config.toml
head_dim = 64
norm = "rmsnorm"
rope_fraction = 1.0
tie_word_embeddings = true
lr_head = 0.0093
final_lr_fraction = 0.0
batch_tokens = 65536
max_steps = 9298
MLP neurons of a small language model. Each row is named by its layer, matrix (gate and up: input weights; down: output weights) and neuron, and shows model dimensions 128-255. Each number is 128 + 24 x the weight over its row's rms, rounded and kept within 0 to 255. Numbers have three digits each. A neuron's up and down rows have the sign that makes its largest values positive.
After each neuron's rows, "fires after" lists the tokens most often just before its 100 highest values on Wikipedia text that the model never trained on.

L3.gate346:135150086135126116103088120125168108125096158092141107137107149171151124109142138140149134106125104146121127133119113104149142140128120101140102132116125124164182176132149140114114116106118135106112155158093102098154102163127127099118156075120128167175078118092135138116111117180135135096129132134158149082140101117103124131128136099155129128136135097171100125124080142159151081134147
L3.up346:094100097137139136139127106132112149101134179126126151085135142113108126110149144148157108067165110089150116109140158115129114115132101096118117122158119130148188146129163136110066099160093104142118091169122139116086095120127102118154125105113107133135091123111151141116095093112105130134125110098099141149060079184128158094133117116113167101124140092134152123149113135168132138096171
L3.down346:100144130157123100126144102098121147089116093090109128098117182133152132126117129153151104072161182127173141101122140103157161119117113122130088089111135116160081142178177136108097104133103154129111109153120118095113129138138096097082164104107115121120122114133148131128133106188121130118120085131116158110125119128129152170098132079074154099109131129110141107120103147152121088090148
fires after: "2", ",", ".", " her", "0"

L5.gate288:146123137103111168094094152107117153135146121141141115061137109125108157150133171104138129116160153122102154129123108086137077153137141125121131140122139151163115142147116160122114113179170142110126120149126113167070134125086090159119122124100130105151146124116114138125120134141141141115133131081128116117104149103162133155131163160113146141117138106124124104100115127144150170133116
L5.up288:130136139147159100133109096106063162131185113126131163138116103098104099126124146100152117150090138120136099151124134133102123145122184148202139124066133142126113141114158123135103110139128148064121092108113119119107107142103086117150087120116184106110093125110145104155150129133100084107113142137119120101070142130156139137167120119174122127165128118127131123125161079138160105151125
L5.down288:137124128160152151147146083129125122122155116113138133127125114127116099108125131095138125091095139107125095102138149104143189118135132118106146129110086074144135178123187106122162101099135108111136157148128144152120092147086144112131106123144170139127110115131128151108139142133147100145133134153138158143112128139165136130151084128145141076122122106145171144170075073101135128168101
fires after: "\n", " (", ".", " D", "-"

L11.gate675:138127105137159118122145140112125112119131125122188097173075126121146126125183184120125102140141109152079159142127122132110160135093134115159136126121119135104165129133124111121127130147147081186125122099169165149146137111122089131120157149088121122132128131119107134111109093167105131109098146168090121107082149158122152118143066138162131142149143104166084109148132114139131139137154
L11.up675:121173123145155145123105115138113133121098134129152121099120117094095096135137151125152137138112096142153142120110159109101124129174147129132127105190110162122067130131114151120157139120113090138149076092131130084087132148159130135092128141147112124116184128168162133141109191112125191090090152138087131112151131173130135124177150149160162120097132147150116113154140162144157130121125
L11.down675:147159159184151120080124143107094099141128125181104118101129126135136103113133127141081182132126140161069154120158131089146102129183110168139111143104177160102116100109118132122120084113123154127100105145122192123131127135099113130113132128142145143138105161116172078120123128096115135143172115121106118106153151119109127119134123085102104124128145141131119153139149121078114104145102
fires after: " ", "1", " D"

L3.gate153:113110160098125122139129083157138109122123105106133154154134132112129133167168141124129180107118122143148120168117102161100148147126093163149141158135186129130103090148126143118186162143156101141126138167153158136160116131099104087111125113111163116142097080151084122133121126123104137118131140157124167154114138170159116173116143146080136127144109134120095121140077143145095170137113
L3.up153:178105126131103116138163108125171143147116131157132129119151170137108121123149111090105115146125106126126128136117140132138120155135110140079157119156148149152128105112117169101194111106089082099133137146170111114178126165102144125146163113119135125109134132133111142113115101103122110151138138131128119123146143147097111148124099137053122116143174152070182124132101085145097117125134
L3.down153:162104142136107092142168129132107122113101132153092113127147141130137128118125129131129138116049163180126108152126114099096118166151094130116119108140161115129172129117126135107145125124094118049104132122151124168133155134140123121182126120110129112087136148171118139150090114139121114099134164128108124146123121157127124142113155138105093109145130109135107147072139123113106155171136
fires after: " |", "-", "s", "\n", " ", "ment"

L6.gate405:137136101115142127159088136112087130115117140114121142115101133137069117157117152109129116168116105133121149127103154128123132139103144143113194137136121095119178088159094168114121105118102146123148128122102136140128138083154149215074116102068160129108057113111113098134111101097124140128108137112140104142090093090150154163163143119098165144126152087129158138123105136133161112101119
L6.up405:136133144129076120086113135087115127086168116103121172112105092182153159093118135137130122132135102099132106140127104100157139130109145096118128154115160097105110099140133134110157122137101156151134070139137135123103145094145133142172101131123194100164135103107106115171085120138106135127092103100116089101129160111119115173165130089128132083115154118110141132097149122141166118149123
L6.down405:088170142123133136086125131147126107054138098114114112149122127164119128165149122113129100109124083122092117113085143088109143160119156104126131158141134109161123127084139145111111090127096110143126157117119112064126169138138105147139113158117115162086108144175130132147181136120119121128121130121139114111132122123150114114172135093128127149116083136109145130100086114136103153125163
fires after: "\n", "-", " co", "|"

L4.gate103:140121143159106144105132128118131075116156167089140103110075114154070171123123134131156120134100144134112110100116171105116129138132156136113114108118159134138163124101094134112136126151088138162106122107084107166114149147112138141127116153140083130126124163091129133109088149169110094153118085139103125116070103138118122097116140131144136133127155132130066133136110118136096162169137
L4.up103:115093140117128126088115127182121114096114165142125162126105128106170086150123088156132091084146100140112096124119167135147145131131135154137128147128144125127122156136145092134075106153133141145136143160119143149151092118076116143170101098124112126123136140124143094123144101131089139142112119127079139134135141141167127079105106114094177115135163133160152173143081112113115136148129
L4.down103:108099115115148123155097146145118124096110099142131154139129101132173071084141082121102111148117087137101099124129153122143168103149107150141151090149160165076141142125153134168089129105172126124161135169124120112114108145103110109133131106090182143129118107136152135117111131123132149106145099121132152101147126159147149133127124102113160104133135098116175114131150119120122152140196
fires after: "0", "9", "3", "."

L6.gate485:114138117072121160112101120119134127114137124161143136155118163098108128119120152135148148148120102147114158180157138076106121117108142102090155173120149157145122105123198104142143145117145152130120130084129119145116159170123115149171163147104152152098109128127147158114123147155141135120110154121129162141156165143129121137156156144130110142124128180114179100136163146098166122128144
L6.up485:120133121118184133129133117071084168124136146105173097133102116079146099180095170120124111169153113179177123123134149125077114156137150106119163149138140148101112139105125150156134114122098114119106144137134108161122134108122091129115119200137143150138145115137129107113117126153139112132096102094114106091122166178120188124155121141160169143120151112146107115119143133113146120142101
L6.down485:124118091130123112087122125107148141079143129105120174101147125123100152089110105148116058118109163111140098154115141119144093151141129126127114101109124141151152120098160159158081124164185167117101120189080147124158142132090147141163083131163112090074145087114143148117133137154139116163128140148153139134115139168114120129107120139193121098095097095123135177087127102165127125158135
fires after: "\n", " (", "-", " \""

L6.gate557:126073139108147122140130137134136181123148149114166098152123105101130159148130150143145127133138129132142102112131121130117121090193121123159172112135136171118126133157137138140127129148107117111136146107126144112112118134193160100127139151101159161102142130075125149123137090158151111104109105162115133121121108119128131087114097128093110129133179179128147102119124107125120113103111
L6.up557:176137141122085114120145148107127149147121139085162152126102136137137107137153145142117157129173199117097135144134110111129132128110117158139137071118168132175161108099129132169121137155149131125127099120115163139120126136105137146124141123126104142171122124110108135134142148182111143090128147131124165098141115117191160109150111105116152104107121098114150109134109143086094121110112
L6.down557:115104111138141194123133108120110153135143139114133137133117155129086100143123137109143157114076122145145130154104081144112151126142124134136120144131102123104137163122148142121118148113126119111159133141123094133146118159151083159079147118105101129162113148139135123123164122145142139108145134118153139136131148136155112097089096157069126132134083164139110131112059118023105118155133
fires after: "M", " K", "N", " N", "P", " T"

L6.gate197:148157122155093142118113127145161113132088114139156097142101125147133116118174086119167153122142088136150120136181105140142096149142169148192140154129119121157116155118099157157134152098144158146124084104091136121139117141144105120147118150131116151112105106128146145111095165125120138090105107164123149130111099118121117173143164125087153097097153118113118117083136107109160101107096
L6.up197:125116138149149116120102118141101180174121131128165065108120095160145114156119121119137107168142143131119070126147104136149111185101095093135106076147141157136121101128086147097112122150130149166140111125110134160114122170090080092144142126077127089159088108075123148155148116106111118126154131148126136116093129111111171133118130175124134126091126135116150115099130119129129122155161
L6.down197:120138129138108091124132107133153157144149149118104108112087119125159135133188157182132160122121154115122134108109135143166129093105122120142134134115129151162095103078152108178118096107134156144152093147140152155174132134117122130149099159133125121133120113081086094144148111125117086128084136104119144130137136074119149128121116138083129155118118124186090118093158160129119098094172
fires after: " one", " Te", " E", " some"

L4.gate378:136077121136132117121109099141126123132137157117133183134115142128121111131136146143127162132164122129182147154073148122185135150159126175120127130119118121146128131080127084132139120144123109149091112086162152145155122141154129084182146070113143152126082086134118152088105150173111125135162134145128173127127133109114144134084140189101137146107147093142111144095138090122149121139085
L4.up378:108106069129106144121167184152127134148222168162148107153135123120150166124075125107114135098124101092107112115100104122123130181134123144138141116129125144136156126130105162098076118111147100128147111155113089127118153110154150166130086134156101134179141158111128069136126119117108166130121132126131115156096157104150098118154150107126108140132123123142120116144129120135149159138164
L4.down378:120096079065170157132125105133148101120120130113106138152165143126124109111168115175123113117151133109181140158108125093144159138097169166112109108124140142122170101149132115090141162080163135125117146149176085146129112150106143084115123117150144135126143105161136130146112118147121112153145141108145119095132119171101137112118131139094129121079153078143068141108120093137148117150176
fires after: "1", "9", "8", "6", "7", "–"

L11.gate480:146134116138142091137164132148117124108083112137148180119118182156091103116119111130127148167125142119140125128117112150099067110110132138135165147088164142087107103129117101169128120107122104133161109108098158130124113113133099153158124122112135179099137113133155118128117116106081123114119140145134129119089124142089075118172127110144140159172096115138151086153152131116172119141117
L11.up480:109138128107167111150110168131135154116170147153110111101134153123114165112117134119186097124097117145165155090167132119135121084127087201137148151125156084100148092150096151144152116149142103101109112087133087117126108128125144145158132173120091128068165129123195118102137134123144167101118143132109145173108104163118104096145126120077122116138113128118129152137099101120113134152152
L11.down480:143142137127128155157167130148131151157102098110118102091119116104161139129116123135146161127114144114157105124066171142137101111125106124113146152131101194121107180097131106128132133147106145155147116118144133115153142160101150121138199132160129088104126132129106118120084171128105117194096120121130152129107150161088092120127122145134112145088149101103130102127154106127143100163101
fires after: "1", "2", " ", "3", "4", "0"

L2.gate34:136111126130122127102118068166071138139109093122099150100125121100130139150113085111154163132138097147102171132145106108127126163089158139129141086132078101107072081101119122140071091150121112146130126105150150142098140202132116160143100134194159084130105096143120136105189182148160134124157119152128129143139094135167144130153131178147129102135123107125124159156126121114092142145120
L2.up34:142147134166122114141142176146108146176104138122125111126133158153114123094161145121130156125125134141131106141118116151110103139136140122079137145138119109159160066094128121154127109134173093071093128121096103136130175129150147096114102108125118163132110106122158114121096134155110126123108102114098122198163103101117090138131134148103112150120117137140106129125148125095126136117117
L2.down34:156146170129172130151135177106109077146132193118152123127127134149151129132147174116153077159098155156116114131154140064141172120122139117104096075104187137118151129167143140100160167134131111123125133172144088128156132076127098104154147128144161140111123111104165121176153123140144181144133149146133153152134130150115150140081123110094125135122149124119125111140089130145128098153126
fires after: "3", "2", "4", "7", "8"

L2.gate311:122089143121176125090112110160120132100112119131122089142116146106131115144133112128152112180116127151157147135139122163160111189122149132137092163141114155131108079123137104104126110108113084165132169148138145131129132185125103117109129107118160128151108137096103142168079172122149158123120122121134123109104089105108110135095123128101083142172165143132121106093166113145103139133138
L2.up311:137113125140151137121107191111129129184087111148129115134155093097101128088165129135116113127156079093141105134153151133126127139090120186162116164131123141147092119114122142138113101149183123129123070147143161115122127156106128175139165118154100136125118115114122114171109121120104144154118190095144139158152143141130098093113130105134102153100126082179094149148121101151113170092142
L2.down311:128132132162112101119124157099174083124110138136076149139157087145148132136123133061170124094113113075146130137126086154149162129157130109137128139149153129109141132129120137145188140118168145087125144106141184062114163098146090144130105150125102138198149143099131115126200152162084124131128175142154121108140178129162176108078123141121115141116107096115152144146123113180152136128123
fires after: "9", "1", "2", "6", "4", "7"

L4.gate381:128122140128114145138139121122171082110188139115145117140140151115117114076112149093107123135131093140137071144140052108158137146188146138105143135153119115180125109155118136106160101060197140105141127151131132102144140127109132127124147140079130115131132143123131156129174159154091102159120114119163136108119107133155189144128132135100128144160130145113152085135134111158115128099147
L4.up381:114126147099105157134151107137152121177119105119124145133167123120139134129123125109105142123180150138083129146134097128080136099100154097151129109138132066134178138108074120090149096124096121128128071175110132105153084109127090123139093153138164098141129127083172099147167130155169115164119117118111133117097112153168119087114105131111108130130088106159096107098116101115138122157112
L4.down381:177116088089130125132122119164161107140127122121149138119120111148129100120141093128153157145196105082112126105134097106099112111150169115171162111154106166150129116057147125127172087099107142097131130073093137137143121122154124117142078137145127146153153108122110106130138133125133149143138098144121077162135130120148095091099134103156139151108085149127126110151124101141128150127141
fires after: "\n", "."

L13.gate89:121138133143119119164125132095152177113097134151099155089113111106123112127104106129125099154132128143134119124117113123154110119123110119123108143134160109110128134106140149113113070109129098164127160109124128118128104101161080138125130135095138093121120115127126094112087102158097153107146131157087114141094142115087102124099113114171119088098132089107102104117058130148108137121137
L13.up89:156128130094089105149123135155143089132153147120125121120101149101143189138128165128107143123168135115140107122132153139166131119127094128139090150164155079117142110147119139111184126135126133151132108135130095103148156138124132125097074143171084125125141129071126145099102133181169177129100169103129113141127159129090116133098156158133131116123141145138131112165147153125125113134132
L13.down89:088089147110170156153118134093131164117136102137101133103148162128122138137135115134141108112157122161150136122114170124170113109141142132102126133144112137070114168116139125126140096114175126138111128138137134140109129118114150162126084145129119117134130161161102106159147082159113141114149089161129135156119115150131101120152161151108084147124089134126101127126149113003119113161152
fires after: ",", ".", " $", " ", "1", " for"

L3.gate6:126110109117157097123134118118125082075099142140118104125167132133178153151159093114114142156122166112168151112090102131158103163117187114125102155127122104126145152133143144121148100134106161098114144101127158088126151131145152135129124160138154105114133137138138130117163113169143107186116119149062108103141108131154123120147066130166116139091136179140134130152101104126115153132081
L3.up6:134072129110119152129139151131139146178119142175093081116105110141119111120116127112126093059105107164155063123098106136129103150088052188112118137096091156148121090120114106117133109121130103129151099172116112139148149121094111141119112101099129132139129115108147109127078110118091102143098135119144155133164170119095184129124152136125130145180108100103091131116135171122137132104173
L3.down6:084154095115145137093172132129132115080069089132132150089117147139155127121132120125134129099106164117130120111107147085127126130135121118134114095089144133094143155096123127122179152125170135122115191106111115092108167113123115174136138127158107150115138121129107120106143113192161122107150141158100139132074125141118165104117094119157142123104130130123098114191160123071160122114160
fires after: "1", "4", "3", "2", "7", "."

L4.gate697:130148118099132134121130117110129066112163146126149110147157135104134147082103127094111172127076095175146127091166112115160081128138161125140172140131123108107117135194133122103132144109137162132135197114133125121175149127132121149167121118135138127107144113106113150139157133135105124093088102162126149118131134114149160131112109117141141116097153121136130112146096152137167184155129
L4.up697:110093117125113144103126133148131166136139096132105150081126210101138135126103094169140123119138178140115117151118113131143119134134099115124128127124142135148114132137128127135116085103115161119162127113134116149154118119146095125112146128128139127158109125105141049092137132078145188134120124109123084105149107121175178132198172124124081116118074137129152128102099159138129119153115
L4.down697:064140142116132082110141181123122107120154108084096155125118119148133110099101095132145149142086096103131189123154148116112136108103090121159133115156107143084128128158117143143113120121155134118180156129121120137149159105135101117146100138142093145103139134135119145148139122154145116115140143173109119120131148145119104101045109094135150108107088088108156090114181120109103070110132
fires after: " ", "."

L13.gate103:157131137137109115162114112100139132097075093128154106115124128095119132148129104137165133103109136102174103137157150091111122112120138138115119158174100155140091067099102113156108122131144151132142131134143142094145158117106130145175141066100077150120141135132147135129119117132122135105117137116110119107067107169120133128121103125114128092103119099119156195127137137085076141160086
L13.up103:159080101152140153170112128098105137194108118160155151122141153117131124120159157119126114115182127124079120142104098151122120145108125189141123087162167110080142165137124139133153122100131101120130144098148120125098119140129106121104157172118097146155134154145146166122154115108124115100098109099120152130116113135124147142153157103158119109115069190110149101201145087092144145112151
L13.down103:124146165113143153114114154133114109114120126147136141147142094116095109142133093111118117135101180169143110120141102132117128111099094136180126129145128080091092130137108091144125124148132125136125131169070102126129163136122108128109166094159113119142119106141119137156149142156113099166155108156141125083136113141153100129128161101123128117120139168134090145142119118014125109129128
fires after: " |", ":", ".", "\n", ","

L5.gate303:129112139118097139141137145161109119170117141114121111111135151117124131122154168177071113107134118114127143115132143133136156170136150096096130098081139154116123136138074091156145120156131124127172161137145147142126102070151088076157176103134130111120121107101132101167100149164121139105148135097102098109157146156106098160116086093152097152176162131166126104116132151153114168174126
L5.up303:127151147118117131128138097128134206137136162113109121084108120114170150115144137074133110122124145145166138174106127156131127128105122102133110118137140131147138100159123147122172144107122137154126175119158143091133154117130135091143165109094136146126147154120133104121129144107119134194141129119132069144137113147157105124155104162135158115174131154144115143121097123095151138115145
L5.down303:153096177111124140167108147144167129102115133155122132112150131085110160127118142171089129120156174124178085106114189161124156147122112118143107128130147139119161139121141144131136159131098163118153127134131129123158152150123111090092114086125106089117113132141101141121119102145124115127120174145072119129126174174160116044122127100116154119172128133119082121128119111143170117124073
fires after: " ", "\\", "s", " dedicated"

L4.gate253:149147103133125143113132096103124138144097156171104134126150100116113127133121162149154122151124124184127078134142148118166096139145103112145171083086121124130122137112127149096162105101116131132099105142116117139188080136153101121115116110101158135094161157118128097126118129141097123159115114117178120137114158130105151117090090114104106109166122105079134121132170154139164094140144
L4.up253:179103132088131136129100137124121116112096148127141166097079127125145104146139135158108150147149103121154148111158124077145105116109145140092092104125102118136143139130160185141132089137154112121155132116150100180136127156111158101125121169085122131107105079132137148120122141138114109117129123110133156126127137123145117118131162146145143148168178089221180103080113134135135139132091
L4.down253:119150090097117117148130149116110097104109171095086174115120107132151111158134118124187104115149070155149138090140154132106144118100098162084133123144152111109156119136165124127114138100165149149091131150101117129125088100121089110111080148111134121123138123140133143098140113158146103128168132127108136141091105141123141125099121129081131132164124097187152127119116116099128153112102
fires after: "1", "2", "==", "\n", " \"", " "

L4.gate371:114114136145112138113156165136174125156150118174136128106109092084143132167096111167160096095131102132077099104135118164150106147108143100174155070109119111146115163103111096115138130185116154091137113120092100143089144101123132107137108138156115141142116112154098121109117115069127112154133117094112140135124119147148092147137106168104131127152162123146122056123126119086098132151156
L4.up371:163125149129133141152084110104104122123113082150094147107143095114117125139138192137120083117072135100132181084124106116102169137117168102096156087139142109146120127147131143101123147135096151136172135164127136132153103143105075118128139170132126098142115124153104096146176072107131138146139132111134180115107105142109122104107151159127080096119116135142132103129140142159157090155139
L4.down371:108178146110141117165150105110095121118070111154143117116120139082144117169099139115115119104098099095139124110116137125100132109137123095112144118162103087109139156102155103115130128143132156108099109104099155139121131132123109136111141155184145103152093121163146091143153154147085136145139092097172112174139124135115109149119136098131118077101117122096141118097124147089118096151140
fires after: " (", " \"", "\n", "-", "K"

L13.gate83:097130132106168187140133153146160121099138129090146137131104214090155104124121118112151099106066129127153128163104132111168107130088172101128141127103158133096121141094135154143126100137118137117100138173124117111168136107139176046163081151137137151136135137099142133125153112126144138119148077140119116135140126151115152093137128121132146140106143112104116157136117134180098071113110
L13.up83:117118118110142161108135133136129108117164124148184133136166105155141105143160096105132157157169145147130101119090071145171145154105136171139141141139118136093144135109123101196169117128141126136151162183134109155161150121092090106137137155093157144140130129134165128147150123131145155132160179144132099146130142128116136122165134106133131128132136159116165145170118100110102109133106
L13.down83:114118108083069100140141135087154118164126119157120112131101115122095182150111150119118107092110141068145126089110138125120119111173119165134127140116107099092116155115126122150129131119120182118131111126132110102134139114088089116119124119158132131129140135149115094146117133136077131111156129132101111158149119118115124113153173144100138136154135127193117151084115102107139121149116
fires after: ".", ",", " ", ":", "2", "5"

L3.gate311:145124125124176126142140142137132120119115110114132159129142162146123088138134091143166140149108113153151103128124118148120157162134140163093116122134129134122100091137126139127118123142158116128124152104146165119125176123131103159165129124144119105156110085113138123107098093121153148112078103136172096128100148066139146102114141161089119110156134128161143134080106145102117155116121
L3.up311:152109120150135118135157124131080115173125117157097134127088116131155137122102116123152138154133106160126106104138139126143141137102136108136097122154097101137146161093087145112125142137092144103108179114128108116153171137126112152107115093127139157099107108120159145113168101156143171078141090151193150136169150121100160120130126146153137120089149114111140125108111148157169132122145
L3.down311:146091127118124112133119141150154144117126133141094152151085116153123121113074117087141124133123137167163131117169124106175135108090128128116118085142130181140137142156103144117121093125116115122136134148121068141138170154133108099139114134104155149085151095133155169131137135126115143109175146126136128139116175149124164073109145139144152098147124060116114140130115177170133186135140
fires after: "2", "1", "3", "4"

L2.gate435:133102128104139144144132136102139117105141145106096099149114130127085159113123134154122139143082113119178120125126099140123109122144143110163110096125173141093135143122151121142108086118147094143163163147102178105163141145166131158115070129127144128085136089127137138149140147124096134155141156119152154157126146086071094137124123134120112144161132079121121139105155126156117144130103
L2.up435:119135124131130113116129121116138136149103116140120175139156171099149153090125161131137142135165126106152126158151157141126135126035135111114107094118105071140138144133114114133133151128150156143121137117116199133129095141123143151132116145149145159137145146073144109122121134118112108100099134132170149127130150099099137105102160124143094078100101179147116118103109125143096124155117
L2.down435:094095176135118144118080150130131138108114152146085130138114154094105149083109110169098140145183105111125128131131124132101134133089114094124103159090141114121138111165119113081127156123142123140115125136137171095047138124138159165088089110115140192150145135116114095116119156164133168161123104142113190143118141136094142100097100114153122111166143112138135128124154121168137116090133
fires after: ",", ".", ")."

L11.gate490:147171097162116102128111135136156134148155134121126160145107176170082138114147096174133144151144148105117162143107134107156138123172170111137133132198118156131167143170132148132109115094149164123109125142087109079140129113118154148121149125128144135144144103144110103117118104142132110124165138139143135140088110121118100090157153125113141126142134129107100130148142176134127117124130
L11.up490:128096119110117134110108098137183099102108152150114102150125122125125118140122179130134145122117118140106160112150135117139120121163133155088139096205110111170097168118147148140130130083143122109142138195139117167123142124119126116118158083129126110106114128133133124109088130100154146163101147128160113165090140100067188143110105126080136125109141117170150111178134161146163099114141
L11.down490:134104080149146153131147099083116105105130144128138107099106149135152121140140116129167133093146113118105141114146095141125117149177112140142127161150144162103109159124130166147153153103125083116126096155145115133174163131111094124089119126155140094139151136113120133110154096127087155124116186115127090162086111071058149138132137116105148103161175104125151145132144109136165088093110
fires after: ".", "r", " he", "2", "5"

L6.gate685:124100093142150125120099116143118132126134166170145153174166155158092111097137118133120162172146118127126081146114159160136143157142113140114118182166137131116098147119142119153156119180131124111104095196141145121132073136153151098148158138156114126112140123101144151132107129141146138129121128139105129128112087150096138141153173117145093151169133124130132122130124103108087114090105
L6.up685:125115143132127148145132131101098170131149129145132156111110142134105133091153129122116135148165140132094108146154118084156105133091143134116196143115116132152098098132135138107121111181146093140169119139155119172117081131079141116086103169144158125106127114141146164167132129116157133110104135142114150161138104129160110171131087130109151143134121134144123108127097118109156106100090
L6.down685:119112171155119121105175111082141121139131121099168102074114149147108113139121177120119165132141118142106162152120119115126104118131136126146123117114163134139093121133153155121136147147148165143160097138089144162120132132126129150070122148102115101156100137137122127114133110143082129132147141154138109147124125127154128135115170136145141120099148165143117118139124125115138135130105
fires after: ")", "0", "8", "6", "4", "1"

L10.gate500:148117134122102102117108106139157084115122122144106154147110121112173118087119106141088158147095098111164113133078133182111130098121117140129097154111131121101108118135117124148155113101156139154125116154117099143139221131097121150130120119151098106123132112111129163158090088159137132157100106084143168110156179136126127133134105130142106121108117143145153146092136114111129144140095
L10.up500:126121123089137141137098113121107148125128147098131118112134132103088064082138084144080092120125097124109169125130129134147081147117157133158176117148093113191123081124134122142069120122159122168122154119098152089116105112101119134121175157150138108136128151094090118154115120129151126088131066142138088107119119140116089133126110159148134123163113093121162147154150120146163097106162
L10.down500:111168163110116130128163114151140133129111140092131140145117157108103165101117115111125144172133144155096109160124112141143113137159125162091124144097135137141116111102154149121126086127107159115160140072113123134155130115145162126116142107133160100118138136163132136147103099202129176110147108134101136074133114105093121193115130158118156112151144110124151121136123150153142137113125
fires after: "6", "1", "0", "2", "8"

L10.gate157:076168134142100127048144124098153122075146140118154154142123119156122122121133103105128154122167117150096149137170130133142142083107112128135105139113125126131109090108122104108110095116123122111157152127124129127115122105171146068078108095095126110159117125089109133150156124094144120112140190096144110144129141145114126123160113099128113137144169130084129126100081136154115134086097
L10.up157:105102134149095146145134130113118150138128172130134122136128153114109189168118156101115163145128060148169146144124155150120077126120156069077171120124126130132109137141149118117127131131090160121138144125140102145132159119132121101149136143163125135088114106123126116129092122121129119087134164136167081141129115187125110147162132143128122138139127127098121103162126120156114067095127
L10.down157:115126081115138077111114123102114185119107138099159142185103131197179126165127117125135159120069126146075136091155149140136167110150122126142129088109082125140116095129121077152108099118123104108126144130150116122116126103151110099129173092115169156164142130139127173179132146100132152068144137085122102150148139120117106126111125126126089144105129103108119144111111150168171102136118
fires after: " "

L6.gate307:062058213123135151120069128121125095131170166128117136108107160122097129141142156142150132121219114124149159151121111145108126125156136128112118137168143118070119133144141153143174134148152109147169115162100138120129140152159104115120124150109143112150139141130113125203149102150115161109153119149128147159142144129165101159119150112134133170153138150096127130113107134146129138145167
L6.up307:145173118113143141138112099120119137123161176130180119097089130096161108116135161119157172116083100106147130106125125109088123118125148115138126123106136107126106107119147129145148166115178126082117143126111102117118111124123128115096153132114122145201102118131115110142124141080110097096128129134112110186129101158112114128090102171140164141130133080144156102100121151108135175147114
L6.down307:122180125111070130110109119149114077134117127103135111138125160124135161154136127105163112131095114133092152147137110138135133115126153144108172113109149147121121125126139153143117099111166103149107107118143128127143117149093120092157165158098128164106104123143127120149112111125148182118092070144121121120126127128128137125139104186179163158136108165132117141146104075078144113158122
fires after: "{", " (", " No", "-", ".", "A"

L6.gate230:165131160098126104111096159107120160145151183112114138176144111101144113131128125117108104106124171124150118108121118151108129142128156127119128111145112164127147118132114117146173135127124134150143107112161127133156123143129153125147171096114106119092085130112133104168150173137145114120097165124113119125090160130144152143128131080102099166143128088122112134127142129057138136121118
L6.up230:077100143135102131149130121178130151161148102129138130152177117167134111123135146112143165109137134088112152145162132104165118110123110063135129131130161089114120119115140143117126168123139101137135132115100130160103117084184129131125105139106143109119136145119128155098157121149136114155138123109115153117145124129118107190149098128202127122163142201089101131099085126130156112099142
L6.down230:159114137196125151126119112119115174069171167135144142096170111148120159117098129093077128136071100114142132121148132124134140123182167118094118173144160150135136125130123104152128112087115106086144144150155133140120140112098143081115078132145117123138148132125063122127104168116093128113134145118132143157103156135146112154156111132135128149130156104140177096091127109114145108093169
fires after: " ", "\\"

L12.gate626:114185096172115171095124118103147136117151146049089098077139108113155101132134160122140135146106128125150140146127093144179121135118098113118110127112135122133143145125149158133129107158101147159142173144139090149134159135147115171136155120133120108125132128117131162120135114156104139127140165132169102135096087143122098122138112115153127091103105142117124163143127072133134120146134
L12.up626:124137132128126124114112107117126117144098120150145119112097122156118141126154128146097087158133154149135117131156143178112129152145113133118110131118157100140135147154152127143151103086140121077146126100135120160181097103090147129092126122144116155120133148165106110105104133149115089135127115124072125141145140168107128165104104132121130099153115107119142166140152154124133070154125
L12.down626:081116129133101145095111150155105133137172150142168121168128125125106119092168153122170145151194121129075151162175091138127149138119137152141123135154123105123174127111117117111143111175114095141150099155147099122151103119115128195150112064116121149139102110111117110093127124156112149131133089160133109104158142127115170073125129123123120085150142170151134137122161165081137067134152
fires after: " ", " $"

L3.gate255:149084137155106134109162152100159088090135117120160108133103116149158131141090094166124106094071121124133139131152156164105100112154118125111110130135155143135147083115139139094128130092094135134095156125108123143126139120113176133087137114099129109094128112138108141156088084163120130129153106174173140117156137139094099117144130100152145097115086124119143116101099154105108164129141
L3.up255:098141137115123099107140092135141107155118133103125141146089165081086140109161128143120114121183146145142156150127121084133123146165130144094142128142122121172165169102114141167149122135173090136136132140112146108116148119103145147145120120150125149137133080121075142113115131163160111169097118103157130158147109137169113168086123110137137177100143149130169125123098115126149159144106
L3.down255:164088084125160157165109101120148108130131118143132147122132104115132128137140126160148142122193115148176146107122097121155142100107153084137125099131169132100090131163141102149115137162141125149123166132140130133152099188104087114147142139147181113130113135161127111137113129124148139144138133099131145124129162187129133092109147139157134102077095144144084156133161155079118153082134
fires after: "1", "0", "4", "5", "8", "6"